Weights of a small transformer language model: 1207M tokens.
MLP neurons of a small language model. Each row is named by its layer, matrix (down: output weights) and neuron, and shows model dimensions 128-255. Each number is 128 + 24 x the weight over its row's rms, rounded and kept within 0 to 255.
After each neuron's rows, "fires before" lists the tokens most often just after its 100 highest values on Wikipedia text that the model never trained on.

L8.down786 [154 137  88 181  91 146 139 120 140 157 136 122 117 151  88  92 128 112 157 170 130 120 144  58 130 138  92 134 116  93  86  99 147 157 129 135  91  90 105 175 115 132 105 159 144 106 157 132 145  74  85 123 149 138 110 102 142 114 142  98 118 110 154 176 128 106 141 117 137 115  92 138 150 131 105 120 120 159 173 117  86 129 168  87 110 119 147 125 140 125  96 113 150 160 144 171 139 113 142 114  95 140 116 159  87 122 160 155 121 126 111 137 139 116  77 109 128 146 161 165 149 125 140 104 126 115 111 121]
fires before: "\n", "|---|---|---|", "|", "|---|---|---|---|"

L8.down834 [133 130 121 164 110 142 140 151 173 124 108 138  89 165 106  87 131  64 118 102 154 123  94 105 131 138 130 139 110 119  89 137 116 130  95 141 153 160 111 118 152 149 128  97 126 129 138 121 150 122 111 142 109  92  99 152 162 119 180 124  83 190 153 134 147  87 153 131  80 118 123 143 140  86 138  72 119 150 149  85 133 134 142 158 132 105 165  82 147 114 169 138 106 168 109 130 117 160 105 121 131 126  95 125 147 161 142 136  95  75 181 178 161 124 123 154 121 113  89  94 100 128 133 121 141 149 136 150]
fires before: "|", "-", "\n"

L6.down773 [200  59 164 124 123 156 151 166 114 120 113 176 119 127 140 140  63 142 127 139 105 150 127 131 135 161 122  77 135 147 153 121 156 157 138 148 114 101 138 159 171 114 122 150 154  79 142 124 129 142 107  92  94 109 163 120 175 141 142 133 111 128 104 122 130 153  61  77 163 111 171 126 140 146 108 133 118 139 119  53 161 150 149 101 152 125 112 135 128  74 122 107 119 128  89 127 124 107 132 122 159 135 119 142 132  94 135 110 117 106 120 120 142 107 135 126 111 120 124 114 136 154  94 133 121 130 150 110]
fires before: " |", " 0", "\n"

L6.down1311 [148 128  79 183 111 119  90 116 148 108 161 139 122 112 133 113 104 144 125 134 113 127 152 164 109 175  84  96 131 107 159 170 160 117 154  86 152 157 163 148 144 102 135 135 107 118 163 123 146 108  86 177 105 127 112 181 117 144 131 132 102 114 122 132 149 102 159 160 119 110 109 154 103 193 121 128  88 125 112 130 156 138 110 154 145 140 122 129  95 130 124 139 162 161 107  95 152 132 112 125 127 124 106 139 101 137 118 108 149 144 138 110 151 134 121 121 126 135 138 143 105 108 137 108 166 126 126 125]
fires before: "-", "=", "\n"

L6.down1052 [103 126  84 182 122 106 107 167 148 135 142 137 107 135 146 144 124 143 138 184 117 115 137 139 109 146  83 129 112 132  97 112 139 197 159 139  91 146 157 119 110 111 131 156 150 135 157 154 173 138 106 180 126 143  80 119 127 151 131 127 139 142 125 126 118 102 110 149 140 112 136 177 135  93 139 157 149 115 160 142 112 163 155 134 112 133 144 152  94 130 117 116 140 115 156 150  68 162 139 136 103 119 142 142 107 122 124  30 137 106 142  91 158 104 158 138 103  94 110 114 118 118 160 116 105 154 134 100]
fires before: " |", " 0", "\n", "+"

L6.down268 [171 157 125 129 123 116 116 120 132 141 110 150 125  88 135 130 150 144 117 109 101 106 122 199 131 137 138  94 131 137 162 160 106 115 112 145 119 119 131 149 147 105 108 107 137 149 140 189 120 108 106 112  84 146 115 116 151 180 126 139 100 135 120 116 153 154 163 110 118 131 152  71 137 148 136 159  81  99 127 110 136 104 121 153  91 140  58 150  98 158 107 147 129 130 180 110 162 108 152 164 126 120 111 149  93 121 108 124 158 169  75 151 113  80 147 131 139 119 120 144 155 126 134 144 110 152 146 109]
fires before: "\n", "-", " of", " in", " |"

L6.down1664 [138 168 124 152 123 132 122 142 138 147 133 137 108 123 149 102 143 121 132 136 108 138 166 114 110 111 135  99 143  88 149 161 110 137 113 137 183 144  96 123 118 109 107 169 145 135 131 121 131 148 145 165 132 139 107 143 105 118 143  75 149 119 135 137 166 126  80 122 101 142 147 155 117 109 125 137 112 162 180 156 138  90 131 156  87 128  86 123 133 134 126 149 108  88 112 122 151 142 187 185 112 107 149  88 126 119 141 107 130 113 159  88 137 139 141 124 102 140 107 118 100 119 100 124  52  87 134 176]
fires before: " |", ".", ":", " team"

L8.down191 [137 141 153 158 126 161 102 139 185 112 133 169 117 138 124 103 120 136 146  64 111  92 149 120 139 139 127 108 107 185 120 108 155 154 138 156 111  88 104 136 145 156 110 151 131 135 153 121  95 105 153 136 147 180 120 124 103 132 145 109 151 117 134 106 159 115 124 145 107 156 122 105  87 134  88 118 147 118 150 142 173 122 137 117  87 129 123 128 135  98  81 127 133 145  83  88 122 143 100 116 155 103 142 135 177 146 133 144 131 176 138 112 120 131  92 151 134 109  94 129  91 122 118 100 108 116 127 123]
fires before: " |", ".", ";", "ight", ","

L8.down1586 [140 125 127 166  99 130 138 132 133 118 155  84 152  93 121 124 103 140 135 113 111 148 103 126 167 149 121 152 141 118 165 122 126 141 121 122 106 133 144 146 197 105 108 115 179 141 121 135 107 140 124 111 127 138  77 174 145 160 130 120  89 121 169 110 135 114 105 118 103  78 152 128 137 158 145 157 149 158 119 128 113 123 131 109 159 118 116 141  77 106 113 110 113 106 140 155 149 139 125 152 133 112 125 150 131 108 134 101 120 128 142 192  88 122 128 131 144 155 154 145 111 140 117  91 101 185 100 183]
fires before: "\n"

L6.down835 [181  84 123 119 124 141 123 140 138 115 104 131 131 121 166 134 100 136 152 162 119 101  86 143 146 129 101 133 168 154 141 124 115 127 138 137  91 131 117 117 147 118 146  77 160 120 139 125 172 165 111 124 116 125 123 104 105 129 125  90 109 169 160 127 117 144  74 140 129 125 168 129 148 114 133 117 126 130 123  94 141 111 109 131 111 143  84 107 117 134 101 114  90 135 149 152 122 154 144 106 137 133 131 161 158 110 157 124  82  59 143 135 110 116 144 154 122  92 121  79 143 163 101 105  93 158 128 132]
fires before: "\n", " 0", " |", " 978", " 10", " 2"

L8.down501 [141  97  82 155 141  42  91 156  99 108 122 146  94 121 167 115 168 147 132  88 118  99 134 102 137  95 148  96 139  77  93 146 109 121 114 119 113 137 128 123 135 131 135 126 171 103 134 101 108  99 109 123  71 136 131 141 109 137 112 147 101 112 124 137 139 111 110 126 121 112 111 166 107 141 121 138 121 149 122 147 126 130  77 125 130 151 119 136 132 176 128 145 120 137 139 185 157 147  94  98 143 138 141  89 125 142 144 126 167 134 136 148 151 145 117  99 148 140 133 101 122 149 140  97 145 119 137 113]
fires before: "\n", " ", " %", " Votes"

L8.down1482 [137  76  99 137 142 140 118 138 150 134 156 128 127 154 103  78 114 135 169 137 118 158 132 130 125 119  91 144 119 119 111  95 136 155 147 150 122 135 151 130 140  88 129  87 149 158 154  69 167 129  73 144  81  97 119 145  86 100 170 149 103 172 126 112  98 133 142 120 127 129 135 157 150 139 142 122 162 180 136 122 109 111 114  64 130 129 151 104 139 104 144 124 141 158 123 156 139 127  76 118 157 117 115 108 130 156 114 125 129  96 119 114 159 112  67 137 151 147  94  85 117 179 138 118  98 143 132 163]
fires before: "\n", "|", "-"

L8.down1352 [ 96 125 140 136 165 145 146 114  77  88 148 110 121  96 165 158 147 170 127 122 123 124 120 128  94 140 137 154 153  91 139 138 154  77 150 121 113 104 143 116 158 128 137 134 136 103 138 121 173 127 153 173 124 143 137 127 142 138 125 151 101 146 138  51 125 157 143 171 137 116 125 124 100  93 160 162 111 203 152 130 154 127 116  96 168 134 107 119 108 112 138  81  87  96 126 179 180 159 114 123 158  98 102 173 129  79 121 141 145 119 141 159 102 126 130 144 100 106 127 124 106 116 130 104 104 164 143 122]
fires before: "\n", " |", ",", "elled"

L8.down1529 [100 122 146 139 103 104 160 140 136 103 173 112 112 111 131 124 144 136 115 165  99 168 141 129 142 143 163 112 109 142 158  99 138  79 117  93 141 106 129 115 122 141  86  86 134 128 124 132 122 141 128 148 110 115 124 140 141 148 133 120 103 147 115  81 146 115 133 133  89 131 132 147 132 145 110 164  92 170 115 101 130  97 151 170 114 101 112 137 108 131 152 182 160 102 118 116 152 127 121 187 143 141 106 160 113 100  88 116 153  99 104 120  82  74 140 145 142 126 120 153 160  91 152 119 118 155 153 124]
fires before: "\n", ","

L6.down1469 [111 165  92 123 133 159 151 113 124 125 143 146  66 101 128 122 151 138 173 124  92 113 105 180 118 161 111  87 141 124  89 139 116 137 142 147 140 134 156 109 150 144  96  82 136 115 109 120 101 112 144 125  80 149 122 162 139 144 139 133 139  99 119 149 145 117  95 120  74 178 139 119 122 132 100 150 143 126 146 141 113 142 140 144 129 150 120  94 158 110 128 140 117 147 139 148 157 146 126 154 123 138 143 123 105 136  89  96 163 126 124 142  94 115 140 139 148 144  94 139 138 128 140  96  99 117 156 147]
fires before: " |", ":", ")", "″", "–", " ("

L8.down913 [108 150 104 133 115 125 119 138 168  77 117 114 126 140  88  72 172 109  93 101 174 110 141  97 131  94  84 117 110 143 117 112 170 115 104 117 103 142 104 119 148 129 132 100 117 147 151 121 182 115 130 141 124 113 116 128 109 128 169 101  99 155 132 149 139 136 119 172 133 119 182 113 106  88  99 109 125  95 133  80 124 124 138 100 129 106 144 131 147 107 137 166 134 106 155 152 156 155 114 104  97 165 132 126 125 142 190 119 110 115 106 131 168 149 119 136 114 107 133 148 138 141 162 110 130 151 116 113]
fires before: "|", "-", "\n"

L6.down1524 [147  80  90 100 143 130 119  57 134 105  97 156 138 149 153 155 120 128 160 109 127  87 116 135 156 113 150 120 136 143 137  87 148 157 134 145  82 132 120 107 144 127  89 107 170 129 134 132 169  89 152 135 101 126 103 136 133  95 108 146 141 111 161 132 138 129  55 138 107 137 160 117 118  99  97 160 130 150 148 151 126 134 142 196 151 150 117 132 126 126 170 156 116 142 113 136 152 125  40  65 173 127 130  95 146 160 152 134 175 114  93  86 107 120 161 122 131  97 120 139 126 122 129 113 113 150 108 108]
fires before: " |", "|---|---|---|---|---|", "|---|---|---|---|", "\n", "|"

L6.down1633 [128 119 104 154 124 157 150 102 116 106 135 131 149 153 173  97 118 129 111 129  55 125 106 163 112  82 107 109 138 142 116  91 122 131 118 122  91 150 151 154 141 164 120  85 166 151 148  86 164 123 136 134  98 106 117 153 106 159 102 124 134 138 139 149 144 124 116 147 120 117 118 125 140 149 151 118 164 120 112 128 158 148 110 148 127 126 101  64 133 141  76 115 105 113  98 125 102 149  92 160 130 121 150 129 160 114  95 149  79 125 164 101 138 138  92 145 134 143 140 139 161 125 157 102 114 131 132 105]
fires before: "\n", " |", ")"

L6.down1430 [ 95 132 141 142 135 172 119 117  98 118  92 144 104 166 108  89 153 163 131 146 119  82  93 119 169 134 148 135 149 114  83 161 125 135 114 140 127 143 151 143 159 147 137 129 127 129  82 136 136 162 141 120 100 102  77 134 108 172 177 157 118 111 141  77 123 127  96 178 129 137 109 122 178 152 106 130 130 144 124 102 174  68 135 118 108 157 144 107 181 129 153 142 150 117 132 128 122 139 148 137 110 122 110 118 111  77  93 130 108 133 106 129  90 127 135 112 134 132 144 103 113 118 130 139 117 151 101 145]
fires before: " |", " 3", "–", " 4", " Total", " 2"

L6.down1504 [ 95 122 141 120 102 102 111 119 187 109 117 175 133 123 145 119  93 118  89 148 102 116 154 118 171 117 124 116 140 147 185 147 147 123 121 146 180 132 133 107 137 122 123 129 114 100 115 159 145 203 108 178  99 137 144 122 146 124 150 129 147 147 145 136 122 100 163 110  74 149 144 148 156 137 103  66  90 158 114 112 116 122 135 149 153 133 137 150  82  78 167 138 126 134 134 122 162 168 152 128 124 134 143 140 127 140  92 122 139 108 128 107 105 122 133 149 147 128 101 109 106  72 159 120 102 106 156 153]
fires before: " |", "|", "-", "\n", "5", "="

L6.down375 [121  98 128 135 170 149 110 126 162 125 103 108 139 136 158 133  92 135 123  79 128 129 142 106 135 140 122 167 142 147 142 103 116 112 102 126 154 136 108 123 127 140 157 101  96 134 141 103 133 107  96 149 143 115 171 127 166 122 150 115 145 109 157 119 102 156  82 147 136 153 157 116 144 168 112 162  96 159 131 150 160 124 151 140 130  99 128 123 130 141 126 146  90 118 148 130 124 149 117 106 150 127 123 150 173 157 134 112 166 142 142 134  97 144 143 103 172 110 111  88  79 135 115  74 127 154 123 120]
fires before: " |", "|", ";", "|---|---|---|---"

L8.down85 [100  77 142 128  64 106 120 158 107 129 141  98 144 117 129 166 143 130 190 123 169 143 113 168 136 146  97 106 157 134 134 105 144 112 137 124 156 128 124  76 127 140 146 110 117 157 122 170 135 124 129 138 123  94 141 136 146 154 105 140 132 163 120 134 146 120 117 135 145 131 133 110 149 173 127 167 103 149 101  91 105  96 147 103 119 104 114  88 162 128 152 100  99 130 142 111 113 151 129 148 141 176 101  99 142  87 108 127 143 133  79 128 108  67 102 115 116 154 118 139 148 149 103 147 130 126 112 166]
fires before: " |", "\n"